config.toml
norm = "rmsnorm"
norm_place = "pre"
norm_eps = 1e-06
positions = "rope"
rope_fraction = 1.0
qk_norm = false
tie_word_embeddings = true
init = "normal"
optimizer = "muon_variant"
beta1 = 0.9
lr_head = 0.00576
warmup_steps = 200
decay_shape = "linear"
final_lr_fraction = 0.0
dataset = "wikipedia_en"
MLP neurons of a small language model. Each row is named by its layer, matrix (gate and up: input weights; down: output weights) and neuron, and shows model dimensions 112-303. Each number is 128 + 24 x the weight over its row's rms, rounded and kept within 0 to 255. Numbers have three digits each. A neuron's up and down rows have the sign that makes its largest values positive.
After each neuron's rows, "fires after" lists the tokens most often just before its 100 highest values on Wikipedia text that the model never trained on. A number after a token or word is its count.

L2.gate657:104151098132110123116148144138127157180116099154152114111135160159161135133142142137130080119079088113141177107091135140117114136105126146116123138065144142155142153111160199083169092156118139114110170128144162182153141143119134092156118150088133129158130143156150134112132136109102115135119109143121094157122105154117141130141092180162097152097137131132138170145121115132132101134134097107104094144135146151118124122100158122082136123113132147110131113165117119103172119116149127151108139109133170133078103146152136130124159092150133169122155095118090108198108156146086110148
L2.up657:152097109115153136118116129122158189165131093150122109110116143106124119149126134077103156096087134147106107148099149129113090115107129140098110177077106123193184137120120101151165103134109125105100121086159169134150174101157146128111108122080132134136147124116137115156146119099145118185119100147146116114124137135111172115106132124115117099132102145162131107121117131142102165126130123121160080105112160103130121173148105118160131154146121136119157117117143150125096157136107134128160108090133153148160129142105127127110136150111093173145133148120131150159126147118107117116
L2.down657:107167158084152130099122118129128122144142114136115138133156119150148082080149105175103101131138139115143139165127132157142129140096131160138142113136119092162119133094123164134114195166108170101099109125150105148116148160122121122127123127127094100144135072169105129128126134075106110140090137122131104114141130134118126120111129115152133099141122117128134117090158122094100088093126109125144191173089110110115140176136152133134122124120138147110074154140141157176142092160115104120139144142139147120149136126107092103111130109170175147125156137091113127163082126113092129125
fires after: " F" 26, " f" 12, " comp" 10, "F" 6, " |" 4, " the" 4

L2.gate527:118112119116120123086141091127162140157143171145113134126136127108174155120118146148106078170112087139090151112121113132162089158138153144168132095140139138157113159123081124151127117146104156143119109129143098136097113113117121136174128125108159122100117131139087205092096111114094172138168169110148156116136123098160122145110148159118161105191143103129095148083136093095062097114126104153155124128133150124090128105110140132174112113126169117118114143105111080125152144103123132105152113096096165155102121120157101101125112141129103134148126102158101111152142118111107137130
L2.up527:139108082104142131068106131139083133120126185112086100139166168093134169124126135150118101144078135159106138074123102102144173147137137107105112101119136107155147182109104084159135145107120126125134098086145127133130147133142137099172121113125153114114115111113150115091116085132098158120128105135101131135135102114099106136110190097116124136175119128114110124136158088105080120127147119112105143121135182098105133104118125192163112115149148104113145113165134138152132115129138148148152156120095129124123115136127085112171114114121142132119136124162091088129087106093083135108
L2.down527:073121131151128121137107118117135139132135080122128126115144140129116089140126134142134170140136149133108126088110123143141126081076132119096110127118105152097147119111127150103130158120092074149184130153132146129135118152099106129129161134149145163124098134165099142133160116122118154092152138134145133151130136130135061134151128179116137107137074143137120118121164159155121135142183141136139103121129071108087136125117094134114147093121119124075092119107090169110090107152115132148121071114133119152151104099124186101136147156085170126097120111149102125165125153121115117169
fires after: " " 38, "==" 27, "\n" 18, "===" 9, " \"" 6

L2.gate454:152110126137138138202128154111118113172143143094136139129149082117141141130134107148084153127120125118147157140131142169084138169104172147117181083148142135149110107132158147108150130137089139127134127116167136129172134112174178158120132161106106122174124125140130164131129134127135137084181127124139166155119121137159100094149108160109117100118101118118112148111173148124154090122093140137137138133149144105128169141098106164165107104144134129168085132162084144096139110120153110141127088135116171104115110102107135126125165166133101151122188174137143150134153113128081118145
L2.up454:168116132147129114079170139171123139161161134143102146142133148112118124103125120128132119144085126116123109147113126142136148109100101128121114134141176138088139175136146161155213185146107131091107089117119142119118142155073133122135145097139105171179086098081114134073148117175128132125102122109085109105143135127089143140128142156144123112145111156131121142111163121098120176123115160153128116120086105149106130085098191137166131140153152125137133173134127128126104138137145113086122164111122095161176097117166132150118108152130124134128148140111114144125138164136138102107
L2.down454:156111106177145139149097153108116162086137139115111110122148103102117175109072134155137110109146126108118163128186130145116116102107141140113126115149122092101150123129114115135113176124097137100131122138120122160113164111100110144139137102111144108129119120119137134199133155174149096141149144133116112098149118135166130141148134105128093148098170109118146113133114137104163116131157143123118109140130183121104133145120119145110125130156135148173129145125084153089148114127114095110085129106102149101120107117120151123138187134171116151114095101136081167120085115152162150105
fires after: " the" 59, " The" 21, "The" 9

L2.gate33:103095061129151139119140089130152124127123178131179154132132138080159110110152111146092168125141130155156132094109119138145135174143135150140088123149129129132116170096106115156168092123104126149096113053108148115155128144120120140108128162110128137130095121131090117134157173113122124102098130121127142126135136128114157103156068173120120125124157076151153186096138103108137134108119118123112120114151141119148114151130187095167116146095099137116132167146122125106161144104119159127158087126128140101118183106104088090136168129111147129139131133112150105088135156112158127178
L2.up33:099133133099144151131106140129146110119150113125123132133111086155104111124102120148097120112118134106086131146122137103149135119117118129120099129121151159079127099094138105134124140146119103155103123129164087080114155160143165180112128099142125107115137143107157149115133125156115167149098124107177096121059127109121146113087164085160146147122131141100115122167146103144096114143119151143111134153135104144122140143125136163068116095081140145118134114152137105169099158167182102149132114149137108129138140144119130110166088151147145113105122135145075118131117084103116113082
L2.down33:144115087133147180129124155140147135068129148140109099130146146106105138095138115120156144104120134132145105087116153144118150143111136136105108154163089103187113150115144129147131053127139096126151112104141110111141160117101119102164103139130113146112076154132114139112160146132111098096090115171101147095189139126122183153133100170098126096157118115171150146136130155143148120111101173099160103138121120120138133132154140076144086121124170106103146158154096119117170143109128151110127121159132151127109123114118134090149140113116101131142143155166164143124123206101141150186
fires after: " " 46, " R" 5

L2.gate493:134132141144145142065099114101128097158116138130149114094081145153139124100120163149129144123126088154137103143206144110110109114134116163125097095179137135117109155146112164144133111116171120126098112110119122145127134155169111131141192133080117135116102085104119099127114181154114084139134090122130129158086071125118126150124156127112149115137076131149084155113143145149128151111146156100126137146116119183103104146119115158116158170116150124105104113120153126165120085131152161122119109140103137129074076090136077139166128108136151163164100115124139108106079135106082105142
L2.up493:107114138119135173119146131132144152169156111117137121178139093122145092142155155107081129156075105100134096154094119143141117126150121128149144107132124137122129128100114089120161104135103184119112139168097090146103084105130138154152156138089135144091122089086067136132109136154153132122127129105107139170116141153099094137091128094147146089098132130122133104120145170145155100173148144159157100133109157145138134157161139118111147150145125133164112148149106128115120105103090116131115127141083121132144135150128163117125146126148140113138135144121114130097114176136162121102
L2.down493:115100092211140116132105121156123141109139145143172125135132136165110178171079139164202107103144132164147147140164136108107119117111104128108132124160149108109150114127150097155119149096125084110098104140158132156130136153176117129102145114168136146168143115132145133098159153160119105147118148114111137118119136119144097149149126125142118113103137115107138127118113122132098115119130116133104112158122136119171172123089136137135125130075123121110150108099128138093072128161157154120136145188154122123064120163132134151111084159155148175143073073112115137113148120122118110150
fires after: " " 59, " the" 13

L2.gate1067:136117096115129146094141104147141164156141125140119090107119116107149140127134112065106105099111140119161143135170109125136187130119142134139119093139146116166110133078163098157135139105093123095125126138136121133152143137158114121154160104120088081177145160157159120150109092096112139131120144090126146094135136117165119156144087133109138160162091092112123153128115166153104135162115123128116102118132119144133109131128160101142134137125151142120123161131119107103106094159137118142133117127088152134130180127096138091126163126125104125105170114151133139131142093159129137125
L2.up1067:098087146141170171122108120129117138121153091114141132149147161162106126130148102146164141085136159122099146126132125133182130135124138091119117097126157156150143097093124114159115129148108141157089148172101090091150140139099101087120167138167131131163108139154140138120108148141113089124162151109109121155112155119159092145189088127128105159085043130134114132125131119131109132144102141158113122122129059143118150125131134111147141134112164139145141155120126099132135125135137102157140121091096166179130093102179121165120135145119117117122113115092134138131154104156132148095
L2.down1067:095151118122099106153173128100148064118134116133127144130107134141143123113137094167104167137163114089141124134134111149157102135107139112143141145106116124127115126108139159149130114110094125120143099150170107145127101120142117162151113112123127141118136080134120186130119109152118167124101126123156128166121124145149119104100191150085139183135137145149127122166163094186112063095175107120115128143126122104170154097154108104116118132148084127127104094157149106072114126122054144138120119152110105128148145085127143151107115169122119152124140123135140098150148082126130084100
fires after: "." 50, "\n" 7, " The" 6, "The" 5, "B" 5, " It" 5

L2.gate1140:097109158197140136133161104132200150128163135119172136137091137101167142104121063154088094122164123158128143119136165109119154148135163168124126086157128149190101123123098130132165137127121118139133147095177132122103121136177088131097207134110108159147168164155126161125146134116156129168145097136144124121113087121128086125161124118145097113126129120114124159132130123170153124095127114122125136157143126162096136102155136101138119105136155128153139147163083107137143120144155139134119115170137187139131127124133134130153133171137110119142141106092155103148106135125143137100
L2.up1140:078123164130146140138117123150171113133138130142132130099095206121185124131139098160107142170151125088124063112158114142113146149131131112144100121150160127145134097132157155079141131112122154161158152102126103108128139117120100125116147138136114093146141147119134137092155184138118125140153131139111133132096127143168131146137184091084153133147112099129129093108074143176094151112167135152089136139145129117091156112098153146148122131130111138127072171134102117090109123122116158113131124136145111081134142135164149131146099143131162159153157122101110103135141155149189131130
L2.down1140:174104103179107160135134158144144133143163129097132160162143075107136115093170138148144157113155119133162141152103120143157171112134131117143165175137064105115135135089088121165132128160142139137131125186128119097129154154123145106107124116130135117150128101121097120168152148126128094110112153094146122132127173178104129110120138157124103132126140137125123104130140149146154139103115077118144106153091145130104108122144108102138152150121129125152142137156140107107133153132145127110137119167111158126108053098160113138130135147127077145157118093135121118111139143128114129154
fires after: " the" 62, " a" 9, " The" 6

L2.gate1118:191141147152131107094107094144109116153140148125146131100106122154148129120131124159099122103165114153118137170110110125119114111137087125110091074171138127161155087136116111129165117181143140066089079118104136141108109102114167158071126146149141129120096115123134150133146147100152124099135143136103144107122140110158083096134129108148160135128084116151139127113136045090142139112129108129158112158134145126133110168117139103133145133132125108138076087123134103109100125145167119123131078112132182132131125125152181141157127140143141120074111088143083102149136094126105134107
L2.up1118:135121147093124154131132128101178127142155091125140138084152154147175127110144104153121157096092127132125117112159123116091082129136154125140121120140132124123118145140129129136103114094139107130117098117124108123082131151123094110149124128114102085139136132126091132165190148154172157103127139144159152064124161121110189148107167091121105166106126143114126128099171166138118125148113135126102134159090182097131129109132109094158104119156124108107117115134075138096104107126107144136104121117077109135114127098128135160136138157125109107126137105166159068134116118120116112111
L2.down1118:132178139122137143126076122165121145159118190132085166118086120115123160132083153151138082173158153132115093145128096160165156172146133116109148126110145115110118099139147145120104116134149164164143155121122131129107159127138113118099104156133167161149158150157097139116110098128094119161125154127146120164086040146137081102145156146112142100114106143087088101136152132161103131145066125150110124109138109127172114113125076088107165116094132139120155137125143144162113127133122117146156107144159090123131140150124114118106142174110099140117134127126108182107139119134123145125
fires after: " the" 40, " The" 6, " love" 4

L2.gate923:117117158089110127110135089134118132123172088111134170101151127080150162119129114175118124148135118112123129126145151107109146141155122115157122167128135151124124123162125107122150154131143169145126095107116090104107145097105150120140120143090123118094119145137146113173117102107152166151104157137151112128116129151130110117138152056130175151138123147125125116117099164098139136134099069158151128106142155151180132163093161148161096138145149157118096112103126141054144163116146138053163140140073097111116105141136094130100124091140150101181148136118153169099162125156148109097
L2.up923:104155108140134134121164097109122082134174102144138133087090101134163138146142064112121099133113120125114150111131139124153084139129131127135161158132097130139134115124109131097137153120147145163143140142150138092143125144106122126111175090094070120143135121127116144136141128100147143139098181165119136085139131143158128078076135093108142136111120180147080126174132161134094140144143103138141167165102137155124171132121145146104113156112148093122152135152153090093125135168084172093119139159124161130133152119145116118124124130170129105156113109085139108095125129149135141137
L2.down923:141118138112118159102115146134137106084128115094106133138129120092110116156131147163146147124123085126157096128117131085141103142111149138123154135132127092102152092138150120178127132158140115111135111140142125135131116114156116142108127117129166136120113157149116118088140153109102124129139088106135117152159135090128124147130132140105166141175173128147155149072125088154144144066084112085137100103089149108171142123117117110122130142144122123142160141116099127179115134127150090197146130118149107116127119166133124139135102051073135145117154128134143136122124112124129118093
fires after: " " 38, "-" 15

L2.gate201:128118148127095123149062098119118098124132126095117147117203110125124150098149127141109128093131095174093129128138121125137144090120139131068148129154156132162130161103115144138148119131113137152150151118134185149107077123107121139109126162112081123087122121092130132121146113107112114142147139111140125148132147114196150145127123114157151094096164115123066122138137122138115122121125134123152153129127081106132119128101129166131128090139121115115102111115088146127125082155121130150115132141098097123122162119149166162113128166151134130097140161136124149082156149142112123087
L2.up201:140142124119108148112101154131139139158136115117124093152122095111134146120161101125122133082155098139116128120132102133140136153166101121156163142115168145118147119137151148129119128085131157130140087163155115118129106120161114131149118142110107092108126141109131127092081189099102097155152165107077101125190119113149090100149121136120123129125151108113151142169105097131121160109133147128136112147119135150121140150115097102147106120083117108150114107141111165109118112153157111094136146165124118107132170147106155107102139161126107105087125131145100111135149149078089077115
L2.down201:140086080148143103140104093145124150108110152130169158129167135121128108118113129139162130135128130125116148138140146145087144140096121162089097125135104162153130143154097152144113106132105167164085184071107117140150144143103104123122129141177126143169124126172135134133178084148112077168109152157164177157111143138101117118123138110126098116160091113125155098090087164130156123119166129118132137139119154183095122094128141177113136149088116142103171120124141109118169158124120151154163135145152136149134154129081091132168073119108094142121106131161124173137150116146106144134
fires after: " his" 18, " the" 16, " \"" 10, " her" 8, " " 6